Weights of a small transformer language model: width 192, no biases in attention or MLP.
MLP neurons of a small language model. Each row is named by its layer, matrix (gate and up: input weights) and neuron, and shows model dimensions 48-175. Each number is 50 + 10 x the weight over its row's rms, rounded and kept within 0 to 99. A neuron's up and down rows have the sign that makes its largest values positive.
Before each neuron's rows, "fires in" lists the words (lower case) most often at its 100 highest values on Wikipedia text that the model never trained on. A number after a token or word is its count.

fires in: "de" 40, "la" 12, "deep" 4, "dead" 4, "deal" 4
L12.gate360:57 38 38 50 50 56 55 54 50 51 50 51 48 46 69 40 58 44 64 36 70 35 40 42 51 74 44 44 54 37 57 58 31 69 41 51 70 46 35 60 59 47 73 57 44 51 57 54 55 51 82 72 59 60 49 52 39 45 42 57 43 63 45 60 53 53 31 53 41 62 66 63 45 71 55 60 53 56 61 55 55 58 56 58 66 40 48 48 47 49 32 58 51 44 48 63 73 57 54 55 48 29 26 51 58 42 42 46 45 43 70 41 57 61 66 43 54 47 56 57 55 49 65 51 52 64 49 48
L12.up360:59 51 49 51 49 56 61 41 57 55 66 50 45 53 66 55 54 38 54 46 38 61 68 24 59 62 32 50 50 48 62 59 50 50 54 67 54 61 58 59 65 47 43 76 37 58 60 45 57 61 46 45 40 47 55 51 39 52 44 49 38 60 48 75 29 58 45 51 37 57 37 50 48 46 47 53 42 39 55 61 57 46 57 63 67 52 49 52 37 51 56 45 47 56 67 53 42 51 36 52 45 43 39 63 38 29 41 69 52 33 67 43 49 46 65 28 59 38 44 50 50 49 38 69 48 67 56 34

fires in: "in" 66, "early" 7
L12.gate496:41 47 31 46 60 50 67 54 52 40 67 31 50 70 53 69 53 42 32 58 53 51 40 51 54 56 61 49 59 33 71 56 47 56 44 56 48 37 48 44 42 59 39 39 59 46 43 51 45 43 66 30 40 33 51 40 47 63 42 54 53 58 39 31 59 68 48 52 49 33 51 39 39 45 49 66 51 73 60 45 45 38 47 43 39 35 54 62 49 39 47 41 52 85 47 53 58 65 54 55 53 58 48 53 39 46 51 62 63 37 51 66 56 37 65 44 45 50 54 38 26 39 60 45 55 68 65 40
L12.up496:46 50 54 66 43 63 51 66 61 75 40 49 61 51 45 60 70 39 53 53 59 44 48 33 65 47 44 54 47 45 34 56 65 53 61 49 37 48 62 40 40 57 63 64 37 55 63 58 40 42 50 49 57 43 48 34 41 66 56 41 43 57 59 54 46 34 57 56 51 60 57 50 61 67 44 46 44 52 43 44 45 52 50 60 61 34 49 42 49 57 44 57 47 67 48 47 41 51 60 34 54 44 63 50 37 50 60 59 49 55 41 54 63 37 61 52 65 62 68 64 57 46 41 45 63 45 50 62

fires in: "the" 100
L2.gate301:60 48 48 52 62 44 45 61 52 62 53 53 27 77 29 49 55 57 54 49 53 47 60 38 60 60 42 62 50 56 40 55 58 64 44 59 42 53 37 52 55 58 58 35 49 62 40 52 40 44 43 57 42 53 45 28 52 62 53 40 47 24 58 53 45 39 27 59 48 52 62 53 51 54 46 55 44 51 68 38 48 53 32 41 54 47 33 56 46 47 42 41 43 49 44 64 44 32 80 71 44 50 34 57 56 34 38 50 50 50 41 46 38 53 49 51 43 28 63 49 53 43 39 69 50 60 47 44
L2.up301:50 64 54 51 50 63 42 46 51 56 75 56 35 60 53 54 34 52 44 49 54 54 47 44 53 43 34 39 52 58 47 44 47 65 56 43 29 53 57 57 53 41 71 30 53 49 52 52 48 38 41 42 50 55 47 39 54 58 61 39 45 40 55 47 56 56 40 46 44 40 54 49 53 47 42 54 61 58 48 35 53 46 29 40 58 51 53 32 31 61 46 27 56 63 51 63 45 38 66 67 49 71 38 50 58 49 39 62 60 37 31 44 28 43 45 49 47 33 67 38 45 50 48 58 48 45 53 61

fires in: "part" 14, "lead" 11, "leading" 11, "leader" 11, "parts" 7, "sent" 6
L3.gate90:47 45 30 44 46 58 35 50 60 52 56 31 34 48 47 48 43 64 35 56 50 50 33 42 76 54 56 58 58 36 35 54 40 52 53 30 39 53 55 43 69 58 51 50 47 42 54 40 41 56 57 49 53 49 55 32 42 49 47 53 46 50 55 53 59 57 37 55 64 72 60 44 41 58 55 57 55 51 58 61 58 47 69 41 45 53 58 56 39 35 50 32 36 58 49 40 58 49 45 57 62 43 69 63 26 44 44 45 41 46 50 47 21 44 48 21 41 68 46 52 56 44 56 48 41 57 47 49
L3.up90:34 57 30 60 53 60 74 46 53 39 47 38 56 61 66 51 58 50 56 59 58 53 43 28 52 48 54 57 66 41 30 62 57 58 49 49 58 46 61 29 46 56 64 67 56 36 49 24 43 57 42 61 49 47 53 36 50 56 35 54 51 57 39 56 46 62 44 45 57 41 55 39 47 44 37 37 84 47 57 46 49 46 53 45 51 51 46 39 37 54 43 32 50 58 54 23 51 43 61 57 71 53 61 65 42 42 36 51 69 39 44 51 33 38 64 42 51 58 43 56 47 37 43 59 44 62 51 53

fires in: "took" 18, "short" 11, "went" 9, "take" 8, "right" 6, "full" 4
L2.gate312:52 42 48 62 55 34 40 55 45 45 54 55 54 46 48 47 63 53 59 50 66 42 55 45 48 65 42 59 46 28 28 34 52 62 63 36 62 36 50 49 50 63 51 39 47 53 42 58 55 58 53 56 51 40 39 59 53 59 56 46 45 56 66 57 55 48 42 52 27 53 41 30 68 36 39 43 29 49 56 42 53 86 54 35 42 61 48 40 64 43 61 39 46 48 48 63 43 50 44 48 50 58 60 38 49 43 67 37 78 35 51 44 53 25 78 56 46 41 51 50 65 41 73 48 63 49 44 42
L2.up312:72 47 55 47 65 33 39 59 44 38 64 41 41 45 49 48 45 57 49 66 36 39 50 50 54 72 34 55 60 55 37 45 49 43 56 30 62 63 58 46 50 70 64 33 61 51 51 35 44 48 60 39 62 56 31 55 65 70 35 47 40 54 41 67 48 53 33 41 42 47 55 40 43 41 32 46 35 43 51 44 45 59 56 64 53 58 60 59 54 48 58 50 51 42 50 44 44 39 53 47 54 67 43 75 46 51 63 49 71 57 39 56 33 55 57 45 37 47 56 55 68 42 50 57 54 40 42 54

fires in: "first" 19, "off" 14, "round" 9, "lead" 6, "leading" 4, "minutes" 4
L5.gate313:58 27 35 64 46 47 44 61 39 54 73 50 61 49 31 54 48 64 41 59 60 40 42 61 53 63 57 58 55 36 33 37 36 61 48 46 52 50 38 41 68 57 51 55 60 38 49 44 47 63 54 38 46 42 52 31 55 50 67 42 58 43 56 43 70 38 45 35 51 54 55 56 52 24 46 61 35 42 55 53 38 56 46 50 28 42 58 72 45 52 61 53 52 54 52 59 50 45 54 63 48 48 65 54 44 51 43 55 39 52 38 31 47 53 48 55 63 52 60 44 54 53 35 62 28 45 42 54
L5.up313:45 53 53 45 63 56 64 55 50 60 68 44 47 47 40 53 54 33 35 62 66 41 49 65 65 31 48 55 52 50 24 31 40 49 51 56 61 41 55 51 50 31 56 70 61 52 64 47 69 58 48 27 44 40 45 49 56 38 58 59 64 37 51 47 34 47 35 27 42 40 52 47 50 74 42 47 42 47 55 44 46 66 51 40 40 37 45 53 43 39 64 77 52 56 45 42 39 50 51 58 47 42 61 57 46 51 45 40 45 40 45 63 49 58 62 57 61 51 57 51 35 45 32 39 44 58 56 35

fires in: "following" 21, "before" 11, "towards" 5, "helped" 5, "serving" 4, "establish" 4
L3.gate461:55 37 61 55 64 46 44 51 53 63 60 38 46 60 73 65 67 58 41 62 61 55 52 74 73 48 19 36 52 49 63 47 41 57 55 62 58 52 53 49 44 41 66 48 40 36 46 53 59 56 48 68 39 45 46 74 55 42 65 50 50 18 54 27 46 37 54 46 63 40 51 54 43 45 59 48 44 64 63 34 61 47 49 40 47 46 35 41 50 50 40 53 40 58 53 33 62 42 22 54 53 52 56 51 56 56 51 54 43 56 38 53 59 54 50 57 61 36 49 47 47 53 62 38 48 51 48 24
L3.up461:36 47 55 42 63 50 62 45 59 73 61 45 49 54 67 50 50 62 38 61 72 55 40 60 67 40 35 33 47 35 45 46 41 64 46 53 68 42 62 40 43 43 52 47 56 36 37 39 71 56 53 48 45 47 32 65 57 39 63 41 43 42 52 50 49 47 39 41 63 45 36 38 50 42 57 54 41 61 55 30 65 47 39 53 62 45 44 58 39 59 44 46 47 63 38 40 40 42 37 53 47 41 50 60 40 54 41 47 43 45 56 64 45 41 39 53 62 38 65 35 53 49 58 41 49 38 55 34

fires in: "in" 88
L5.gate113:47 58 35 62 60 47 56 48 60 61 53 20 39 54 61 32 52 79 56 61 41 44 49 53 40 62 60 49 53 57 52 39 64 41 42 63 42 57 53 75 56 48 45 60 45 62 42 40 74 54 36 40 59 42 44 40 33 42 57 56 50 44 40 53 64 56 43 59 39 48 46 29 53 51 53 35 63 57 43 66 57 35 58 56 45 47 46 50 51 42 57 41 58 46 53 44 57 48 46 60 61 42 58 30 50 65 41 71 34 64 59 53 41 38 43 61 57 48 45 29 34 45 49 58 49 56 45 51
L5.up113:39 64 50 56 47 60 54 60 53 53 57 55 35 44 42 45 35 71 46 46 39 56 43 39 67 60 60 49 61 45 38 57 53 62 57 43 55 45 41 48 35 44 57 62 63 50 49 37 78 39 46 52 56 62 50 64 57 39 56 36 44 50 73 59 49 39 48 40 41 33 43 56 39 40 46 45 64 47 66 56 53 55 33 40 59 47 56 43 48 48 44 52 57 62 55 48 35 50 45 43 62 62 60 53 49 43 55 47 49 52 57 54 57 45 48 25 74 37 40 63 64 48 53 42 43 69 41 60

fires in: "however" 29, "software" 8, "especially" 7, "soon" 7, "so" 4
L5.gate93:51 36 68 24 40 52 71 43 55 54 67 45 49 43 20 48 65 53 54 32 39 66 61 56 42 47 46 57 53 34 66 55 46 39 54 63 40 40 59 36 52 52 69 54 58 50 45 38 45 43 48 31 50 48 50 55 50 47 63 41 35 46 43 60 50 57 61 41 64 60 45 46 43 46 48 47 60 69 50 46 45 34 37 44 34 69 49 40 33 45 46 52 32 65 50 60 51 42 49 64 56 45 54 67 56 50 52 68 35 39 55 45 45 55 44 52 41 54 49 54 63 55 64 48 37 35 59 61
L5.up93:44 57 44 43 68 48 55 57 32 43 62 48 38 54 52 52 43 76 47 51 52 42 41 44 59 38 40 44 67 42 46 28 67 46 63 43 89 49 73 74 60 47 43 60 52 50 66 56 52 40 44 46 52 44 50 45 32 47 67 61 48 57 41 53 26 52 37 47 54 39 55 62 43 38 42 61 52 47 59 44 62 63 44 65 43 50 56 26 50 45 42 52 49 37 47 48 51 49 41 76 49 41 64 39 50 29 55 60 68 59 41 50 69 42 61 62 56 67 42 45 68 65 46 32 51 42 66 53

fires in: "an" 38, "the" 19, "his" 14
L12.gate37:75 41 33 55 45 32 54 53 61 55 48 64 26 37 51 39 62 58 38 50 52 48 52 53 47 47 55 49 44 46 52 47 48 61 37 45 39 57 38 62 49 74 66 70 61 54 55 52 50 53 46 54 76 47 34 65 42 48 48 61 60 56 48 62 70 40 56 59 55 52 49 39 53 60 53 57 41 62 50 41 65 71 38 52 42 60 33 31 44 62 52 34 50 46 49 61 51 49 36 66 40 45 52 55 40 58 54 56 56 50 54 49 46 65 33 34 50 53 43 32 52 43 42 60 54 52 65 52
L12.up37:49 64 47 51 51 53 52 60 56 53 82 40 56 53 25 39 50 38 35 62 56 59 78 59 51 57 41 63 54 65 56 49 46 41 54 52 61 39 59 49 62 55 63 47 47 63 53 62 52 46 59 59 62 51 59 64 58 53 69 41 38 42 52 39 59 41 61 54 56 51 56 47 48 67 60 38 57 40 49 24 27 50 44 36 52 65 48 35 47 54 54 36 45 43 41 41 37 45 48 48 52 65 48 56 48 27 56 65 49 43 39 45 58 61 33 35 48 42 46 32 67 54 57 58 40 55 56 38

fires in: "an" 29, "london" 7, "germany" 6, "movie" 4, "energy" 4
L2.gate452:54 46 47 51 65 46 41 58 72 39 52 42 36 49 61 55 40 44 73 52 58 61 67 49 44 49 50 56 62 40 42 31 46 52 49 28 39 47 58 51 44 50 46 65 28 56 64 56 27 58 42 68 51 48 45 37 49 53 62 59 65 39 34 50 48 45 49 51 62 51 38 57 47 27 56 46 63 48 55 69 28 56 52 41 48 44 57 76 52 52 44 39 63 46 51 35 42 35 60 48 77 39 65 45 69 55 38 50 61 54 48 60 49 65 47 52 37 42 40 46 51 48 42 52 48 61 54 36
L2.up452:42 49 54 48 46 49 43 38 53 70 43 31 49 52 48 47 46 40 62 52 65 42 61 34 50 38 60 42 59 35 33 47 66 57 54 47 51 52 69 58 63 56 46 45 39 44 53 45 46 56 26 38 43 35 25 52 34 39 47 61 54 39 46 54 40 44 42 40 66 52 60 42 57 50 50 49 60 46 39 51 55 60 46 57 47 52 52 54 34 52 41 52 49 60 48 35 53 58 64 49 49 49 38 60 42 35 20 66 43 49 34 54 61 66 51 59 52 61 55 50 56 53 51 44 42 53 46 58

fires in: "that" 73
L3.gate249:61 56 39 53 49 45 28 43 51 57 44 38 22 57 42 35 67 56 34 52 46 65 51 47 71 52 42 41 38 56 46 49 53 46 46 50 50 59 48 62 47 67 46 50 48 50 53 79 59 60 49 44 47 56 35 43 51 46 49 50 55 41 57 49 58 57 42 54 60 72 66 42 50 53 51 60 28 33 39 44 38 49 48 54 59 50 50 40 55 55 25 36 51 51 45 63 46 61 39 42 44 57 56 50 53 49 51 28 51 28 47 40 52 50 46 59 61 48 59 47 53 39 62 41 42 41 43 24
L3.up249:74 50 46 56 48 49 47 67 41 34 52 45 29 45 36 32 45 61 42 46 40 53 43 56 68 50 55 46 46 47 64 46 56 42 46 29 51 57 37 53 46 47 56 58 51 62 52 58 55 42 47 37 41 69 51 34 51 68 48 57 55 34 40 55 47 55 66 50 47 52 70 64 51 51 19 64 51 53 60 60 46 42 36 39 45 53 67 65 43 65 39 41 64 50 56 51 58 38 41 55 39 45 77 44 38 69 55 56 66 52 59 37 55 45 46 41 39 64 50 55 72 61 58 40 50 62 47 63

fires in: "on" 71, "of" 5
L10.gate48:43 47 64 52 59 74 63 49 58 58 68 40 44 48 46 55 63 66 51 47 45 41 43 45 39 52 59 43 44 47 55 36 46 64 55 57 41 51 59 44 61 52 58 44 36 47 67 62 58 41 39 51 36 57 51 75 61 52 42 50 50 50 45 47 61 54 43 61 45 56 41 31 44 36 54 50 55 43 49 54 44 45 59 74 39 42 32 64 55 66 40 56 45 51 48 51 49 52 59 56 53 61 38 41 47 48 48 58 57 44 52 44 43 66 63 47 54 61 62 67 39 61 43 35 36 52 41 48
L10.up48:53 51 45 43 41 50 66 50 44 56 45 49 58 38 59 52 48 55 55 56 43 50 49 63 49 43 53 38 57 34 61 47 55 53 44 49 47 41 36 57 63 47 44 49 53 49 55 57 52 55 62 41 46 51 45 31 57 44 66 50 52 40 58 51 18 59 33 56 48 35 60 42 51 46 63 46 70 47 52 48 47 37 61 60 47 41 48 40 48 46 53 40 60 60 33 49 31 40 47 55 67 41 62 66 34 38 49 34 55 39 63 34 51 36 66 24 58 41 37 42 48 65 54 52 59 63 56 40

fires in: "took" 23, "served" 14, "take" 9, "played" 8, "won" 7, "held" 4
L4.gate261:62 47 47 55 53 41 52 39 37 38 41 55 48 49 45 51 39 64 52 42 51 63 52 53 71 60 54 46 48 54 55 37 50 40 32 53 46 49 52 28 50 55 59 54 38 29 44 61 55 55 67 59 50 55 50 59 46 45 30 36 54 58 56 65 55 67 40 36 56 53 42 55 41 54 51 64 54 59 56 31 56 55 32 33 55 70 50 55 46 56 43 55 38 47 37 55 36 52 45 61 58 58 40 36 48 58 64 38 50 43 63 54 38 64 42 40 54 58 70 54 52 49 26 38 49 59 46 24
L4.up261:45 63 37 55 57 53 43 47 50 48 53 50 75 58 48 52 75 46 55 55 52 45 31 45 65 64 45 48 39 57 56 38 39 32 55 44 53 49 49 30 55 69 65 56 41 34 51 51 51 68 44 41 35 48 47 52 59 46 52 56 65 45 46 49 42 67 37 55 50 45 55 37 40 47 27 41 71 50 50 44 39 62 47 51 48 68 61 64 50 40 42 47 39 56 53 31 58 42 46 77 62 50 47 45 50 61 42 52 46 39 53 39 43 50 62 57 52 48 68 56 65 43 51 43 49 52 43 48

fires in: "also" 36, "positive" 8, "associated" 6
L5.gate55:54 51 54 49 61 52 57 54 43 54 62 50 57 43 47 49 37 40 52 45 45 60 71 45 62 57 60 52 62 46 57 61 54 46 58 53 54 65 39 32 49 36 49 40 45 35 46 42 75 53 31 51 54 55 57 51 54 68 52 26 70 60 58 55 51 33 70 39 54 47 46 49 49 44 62 41 48 71 49 36 54 46 48 54 46 52 60 71 42 38 26 47 39 59 49 58 42 50 47 47 35 36 54 49 52 62 37 58 45 43 72 59 77 43 46 59 61 51 49 55 60 57 48 47 48 52 55 48
L5.up55:51 66 64 50 50 45 68 41 50 57 63 35 61 45 53 61 64 53 52 38 47 50 54 44 30 50 44 60 56 46 44 59 65 39 35 36 42 49 45 47 68 51 41 42 45 33 58 59 55 36 68 37 57 53 51 68 61 60 46 41 51 48 48 66 45 44 79 46 46 54 47 69 31 33 41 51 55 67 42 50 19 37 51 58 47 54 56 54 40 65 55 34 40 47 47 38 41 31 56 45 48 44 45 41 67 56 43 40 47 43 63 62 44 39 39 56 51 56 52 71 48 47 46 57 60 33 45 40

fires in: "british" 16, "of" 12, "by" 12, "english" 7, "100" 5, "australian" 5
L4.gate306:55 49 69 37 65 61 58 50 45 49 44 47 46 66 40 32 47 62 49 55 51 68 31 32 57 47 74 50 50 40 43 54 45 60 60 37 52 39 53 42 56 38 35 36 44 57 51 59 39 47 53 65 28 52 63 46 54 58 66 63 48 53 69 40 43 44 39 40 59 46 69 43 23 30 59 34 53 62 41 43 63 56 66 54 39 38 60 52 32 40 45 44 39 46 46 47 34 55 66 47 58 55 55 53 52 36 64 53 54 37 47 56 41 49 59 45 50 37 65 34 51 62 52 44 42 50 47 43
L4.up306:51 40 57 43 41 45 57 44 62 63 51 41 53 58 34 49 53 65 40 57 43 66 38 45 54 56 74 54 52 40 39 51 37 60 52 45 64 42 58 54 69 28 46 30 60 49 53 64 37 29 42 65 41 47 47 50 50 46 67 39 49 56 72 47 53 50 43 45 71 54 52 48 28 40 47 41 57 56 42 53 71 48 48 42 46 50 69 56 37 34 54 30 57 53 52 46 45 63 64 55 40 43 38 72 49 45 57 47 50 47 50 66 48 59 56 49 51 41 65 35 53 55 57 30 46 58 45 46

fires in: "that" 18, "any" 15, "which" 11, "if" 6, "an" 5
L10.gate505:51 54 47 44 55 28 49 67 40 63 55 55 53 56 32 53 43 51 52 50 72 36 35 56 61 62 34 38 62 47 55 56 52 67 37 63 48 58 54 70 45 50 64 38 58 54 57 52 59 52 61 45 46 38 65 53 53 59 68 60 46 40 53 45 63 42 52 47 53 41 59 62 75 40 57 47 51 66 33 59 59 47 53 53 43 59 46 55 41 62 33 40 65 61 51 57 51 50 38 73 52 54 62 32 49 47 50 55 40 49 51 35 52 48 47 40 36 46 42 37 46 31 53 41 38 41 66 50
L10.up505:57 46 52 60 68 46 62 41 52 51 65 28 42 32 39 29 58 61 46 55 36 64 49 60 69 55 39 50 63 62 45 42 57 46 54 50 63 56 49 66 52 41 53 54 65 60 51 58 50 43 46 43 55 64 45 60 37 44 55 65 41 46 53 68 76 36 43 58 48 45 45 65 49 47 43 61 49 71 33 45 27 44 64 50 54 57 54 48 43 43 50 39 43 51 64 30 46 48 50 49 58 74 51 35 54 46 50 68 56 58 36 46 51 49 55 43 43 45 43 42 61 60 57 47 69 56 63 55

fires in: "off" 19, "along" 14, "around" 11, "across" 8, "least" 7, "about" 7
L3.gate479:32 52 35 45 59 54 58 55 66 66 50 30 46 43 50 50 60 43 64 66 64 46 53 46 64 38 59 47 47 49 43 49 38 56 56 61 42 38 39 44 49 45 54 61 53 53 59 35 46 70 51 41 38 51 46 73 50 27 49 43 55 30 39 37 60 15 58 52 36 55 50 44 47 57 63 40 34 44 64 52 45 70 56 65 52 41 58 58 38 52 51 41 67 48 45 60 63 58 60 39 69 51 41 53 65 51 65 48 34 43 46 54 54 55 53 55 61 31 50 57 57 54 58 49 38 42 45 48
L3.up479:54 54 49 47 57 57 31 64 50 46 66 42 40 45 66 54 59 44 63 58 52 47 39 65 56 58 53 42 48 63 60 54 38 58 52 61 39 51 52 66 61 56 51 40 47 38 44 34 53 66 56 55 40 45 47 61 36 55 60 35 43 36 40 47 50 32 54 47 24 57 67 50 43 45 60 47 44 38 54 50 59 55 36 50 46 46 42 67 44 49 52 42 64 36 48 53 53 38 45 58 67 64 48 52 40 36 58 62 51 43 37 46 69 55 47 57 52 36 55 46 73 53 46 50 49 43 48 55

fires in: "in" 36, "atlanta" 5, "biography" 5, "north" 4, "year" 4
L8.gate399:69 63 46 38 37 53 62 53 55 45 41 49 47 52 67 30 52 52 61 24 57 65 35 37 50 67 46 54 43 39 52 51 60 56 55 52 60 45 52 53 56 54 49 62 47 69 58 53 40 41 46 44 24 56 53 43 44 51 38 38 70 53 39 45 60 46 53 58 61 64 61 54 41 33 38 49 50 71 65 45 41 56 55 60 37 46 52 55 43 38 56 43 58 42 42 36 35 50 61 56 69 65 57 46 64 59 52 56 59 33 41 54 64 55 67 45 61 29 43 44 51 35 57 47 54 41 46 58
L8.up399:47 66 70 68 52 59 41 54 36 61 55 40 46 69 50 52 43 62 47 41 50 47 68 51 53 52 65 32 30 45 54 52 41 37 51 43 58 51 50 59 51 33 54 65 62 64 51 40 44 46 41 56 51 46 59 39 50 55 38 39 57 42 49 48 45 53 35 49 47 59 38 49 48 54 37 48 33 52 51 78 57 42 38 46 47 47 43 48 60 42 58 31 51 63 41 48 55 44 60 48 57 58 55 61 41 44 70 64 63 38 50 58 58 45 80 39 59 26 47 50 44 28 36 64 62 44 34 55

fires in: "born" 21, "in" 14, "established" 7, "released" 5, "it" 5, "only" 5
L5.gate465:49 56 52 68 50 42 56 34 51 51 54 52 34 48 64 60 43 33 45 51 65 34 43 51 57 67 62 33 63 47 53 54 47 62 47 41 47 51 25 48 78 41 59 56 50 38 46 52 60 45 52 51 58 46 55 46 41 60 45 56 53 47 52 62 36 48 59 45 57 44 29 52 65 45 50 47 53 48 50 69 37 19 50 61 61 38 44 70 63 52 45 32 54 48 41 53 49 51 46 64 48 64 49 49 43 64 44 58 61 52 36 58 58 49 65 43 65 60 43 52 38 50 61 49 46 57 31 63
L5.up465:44 35 54 60 62 41 45 54 60 60 58 37 32 54 50 62 30 51 52 57 54 41 52 53 74 72 68 47 59 50 56 43 45 47 56 62 59 53 39 38 64 46 51 61 41 58 44 30 45 59 51 33 55 41 39 32 52 45 44 44 58 52 50 55 37 58 55 40 44 57 41 44 54 58 32 34 43 55 69 57 39 45 48 39 66 33 39 49 61 60 47 43 51 44 49 50 45 58 38 43 54 69 51 57 46 57 35 72 55 52 38 51 50 56 55 46 36 50 28 48 51 73 56 40 59 55 36 56

fires in: "that" 51
L3.gate189:54 52 55 48 42 50 77 50 45 53 58 58 48 45 63 57 52 59 80 40 34 47 57 53 51 42 38 53 66 40 36 73 52 47 55 40 48 35 53 51 41 57 66 48 74 57 29 55 65 45 47 32 58 49 50 58 47 70 43 62 54 50 42 40 59 31 52 62 35 52 54 41 43 57 59 48 46 58 50 57 57 70 61 44 42 44 52 35 33 57 44 45 55 55 45 42 46 52 42 70 61 58 46 51 51 50 43 58 21 60 52 54 43 40 61 54 36 49 20 56 51 55 55 58 57 71 62 49
L3.up189:65 41 55 49 54 34 82 39 23 51 41 59 42 36 56 47 41 59 74 37 33 44 37 37 42 64 55 64 57 46 51 55 53 47 50 39 49 34 44 56 60 45 64 58 61 59 49 47 44 59 39 46 50 44 48 43 48 61 52 60 49 60 46 44 40 39 48 56 47 37 52 52 44 64 48 49 57 57 52 55 69 44 60 53 65 60 49 31 30 47 40 50 56 51 65 39 48 40 47 57 61 51 39 34 57 53 42 40 40 50 63 62 40 46 57 48 51 58 33 56 41 67 57 59 62 58 48 61

fires in: "and" 94
L5.gate274:58 50 54 45 58 63 44 48 48 43 54 60 38 41 46 40 39 50 47 63 52 52 44 27 48 56 28 56 52 44 51 52 40 41 43 39 55 41 45 31 50 70 54 71 54 65 51 56 37 41 56 67 54 43 62 37 65 39 42 73 53 56 42 53 57 50 53 65 58 40 44 44 45 46 52 60 51 39 59 45 52 54 50 67 44 55 46 52 41 59 69 42 51 38 54 41 41 54 59 40 54 54 34 44 36 52 46 43 54 60 40 76 39 38 65 55 38 55 47 40 42 21 40 35 59 43 46 57
L5.up274:62 52 46 49 55 54 51 56 54 52 50 55 31 53 42 50 71 60 47 44 52 46 53 44 53 60 45 51 34 59 28 58 56 57 77 64 60 43 56 42 52 49 53 74 58 50 73 65 52 44 70 49 64 47 26 65 51 55 42 47 45 62 55 67 66 32 57 54 59 49 52 42 49 59 54 22 59 65 69 58 59 52 62 55 50 46 36 28 57 40 57 53 58 57 31 43 37 64 49 53 57 50 41 49 45 29 36 52 72 37 33 58 60 44 57 54 62 39 56 55 47 56 62 47 53 59 47 35

fires in: "few" 15, "large" 14, "small" 9, "over" 8, "than" 5, "long" 5
L3.gate65:83 30 51 35 38 59 51 70 67 57 39 51 46 52 66 51 63 65 36 42 44 44 61 37 49 87 50 58 52 44 56 61 66 47 65 45 62 43 50 49 55 67 49 70 54 33 56 29 43 51 55 60 56 45 47 55 59 58 63 59 55 38 49 52 44 36 49 65 42 51 64 50 60 58 41 65 47 56 62 57 48 45 41 40 62 37 36 41 24 53 49 50 53 67 43 44 54 32 56 42 51 38 56 51 57 34 61 59 58 62 56 35 56 38 57 44 56 30 48 51 57 57 49 46 56 41 30 45
L3.up65:39 40 37 38 42 68 44 66 37 63 58 36 61 52 54 65 50 50 50 50 53 45 73 68 33 52 56 57 43 47 58 62 49 68 62 51 53 48 52 55 52 39 59 64 30 66 50 50 36 71 45 70 42 62 41 61 70 70 55 35 58 48 47 74 57 45 54 44 48 48 62 57 51 47 36 54 46 44 60 55 34 45 59 53 55 65 70 65 57 55 43 50 55 50 40 60 55 48 54 49 35 34 54 38 46 45 54 69 43 47 54 51 39 63 37 55 44 46 42 63 84 69 55 52 55 54 46 49

fires in: "they" 17, "children" 14, "we" 13, "members" 13, "you" 10
L2.gate82:37 43 57 35 60 51 46 39 68 38 66 41 38 44 35 21 25 56 62 46 37 61 58 27 38 37 40 52 51 49 62 53 49 40 57 36 51 70 61 46 45 48 60 31 64 43 48 44 45 36 50 39 46 68 45 40 31 44 38 55 44 53 48 54 62 52 54 50 55 51 29 59 53 46 30 51 60 50 47 40 58 52 47 54 51 46 47 46 45 44 27 60 36 44 49 56 63 55 65 35 47 51 52 57 62 46 57 66 52 50 49 48 27 53 56 45 51 59 55 51 48 48 57 67 56 53 58 53
L2.up82:53 35 48 42 62 46 43 37 68 43 52 51 42 51 36 34 17 63 61 41 38 56 58 32 33 33 47 49 54 53 64 47 62 49 52 30 55 69 45 42 45 55 56 47 58 32 47 45 40 33 46 45 37 65 41 41 39 49 29 50 47 56 45 57 73 60 58 44 55 49 40 59 57 46 32 62 71 43 49 44 58 48 51 48 52 55 55 49 54 52 33 55 40 46 33 50 54 63 68 36 41 46 64 59 53 38 59 58 56 51 43 40 37 56 59 44 57 60 65 45 61 44 53 53 62 43 54 57

fires in: "which" 80, "that" 13, "only" 4
L4.gate434:57 41 55 50 57 47 56 58 41 54 40 37 37 31 56 60 48 56 50 76 34 28 43 41 59 45 43 42 66 62 48 48 49 56 44 49 45 53 46 46 51 56 39 56 70 43 52 53 65 42 30 63 37 55 66 41 57 47 56 61 49 50 51 33 40 32 60 64 58 46 65 73 39 52 44 43 35 73 54 53 61 45 50 59 55 67 50 68 48 51 68 62 58 59 50 70 55 53 45 85 38 56 51 37 49 60 53 56 55 54 40 56 38 51 59 43 63 49 64 58 37 50 58 66 60 61 57 45
L4.up434:48 51 69 55 79 36 56 55 52 46 56 40 54 49 54 39 49 48 50 66 64 34 44 45 62 38 72 42 51 70 53 81 56 40 39 47 44 55 50 56 47 48 66 51 59 64 48 48 54 56 36 48 52 51 54 50 59 62 40 84 60 47 64 60 31 52 66 38 64 34 65 63 40 53 36 35 55 55 43 52 53 53 53 49 55 56 49 51 46 62 62 63 47 44 53 54 59 49 45 66 44 53 60 30 41 48 38 63 46 49 40 67 30 53 72 38 40 56 70 51 47 53 58 52 58 67 67 39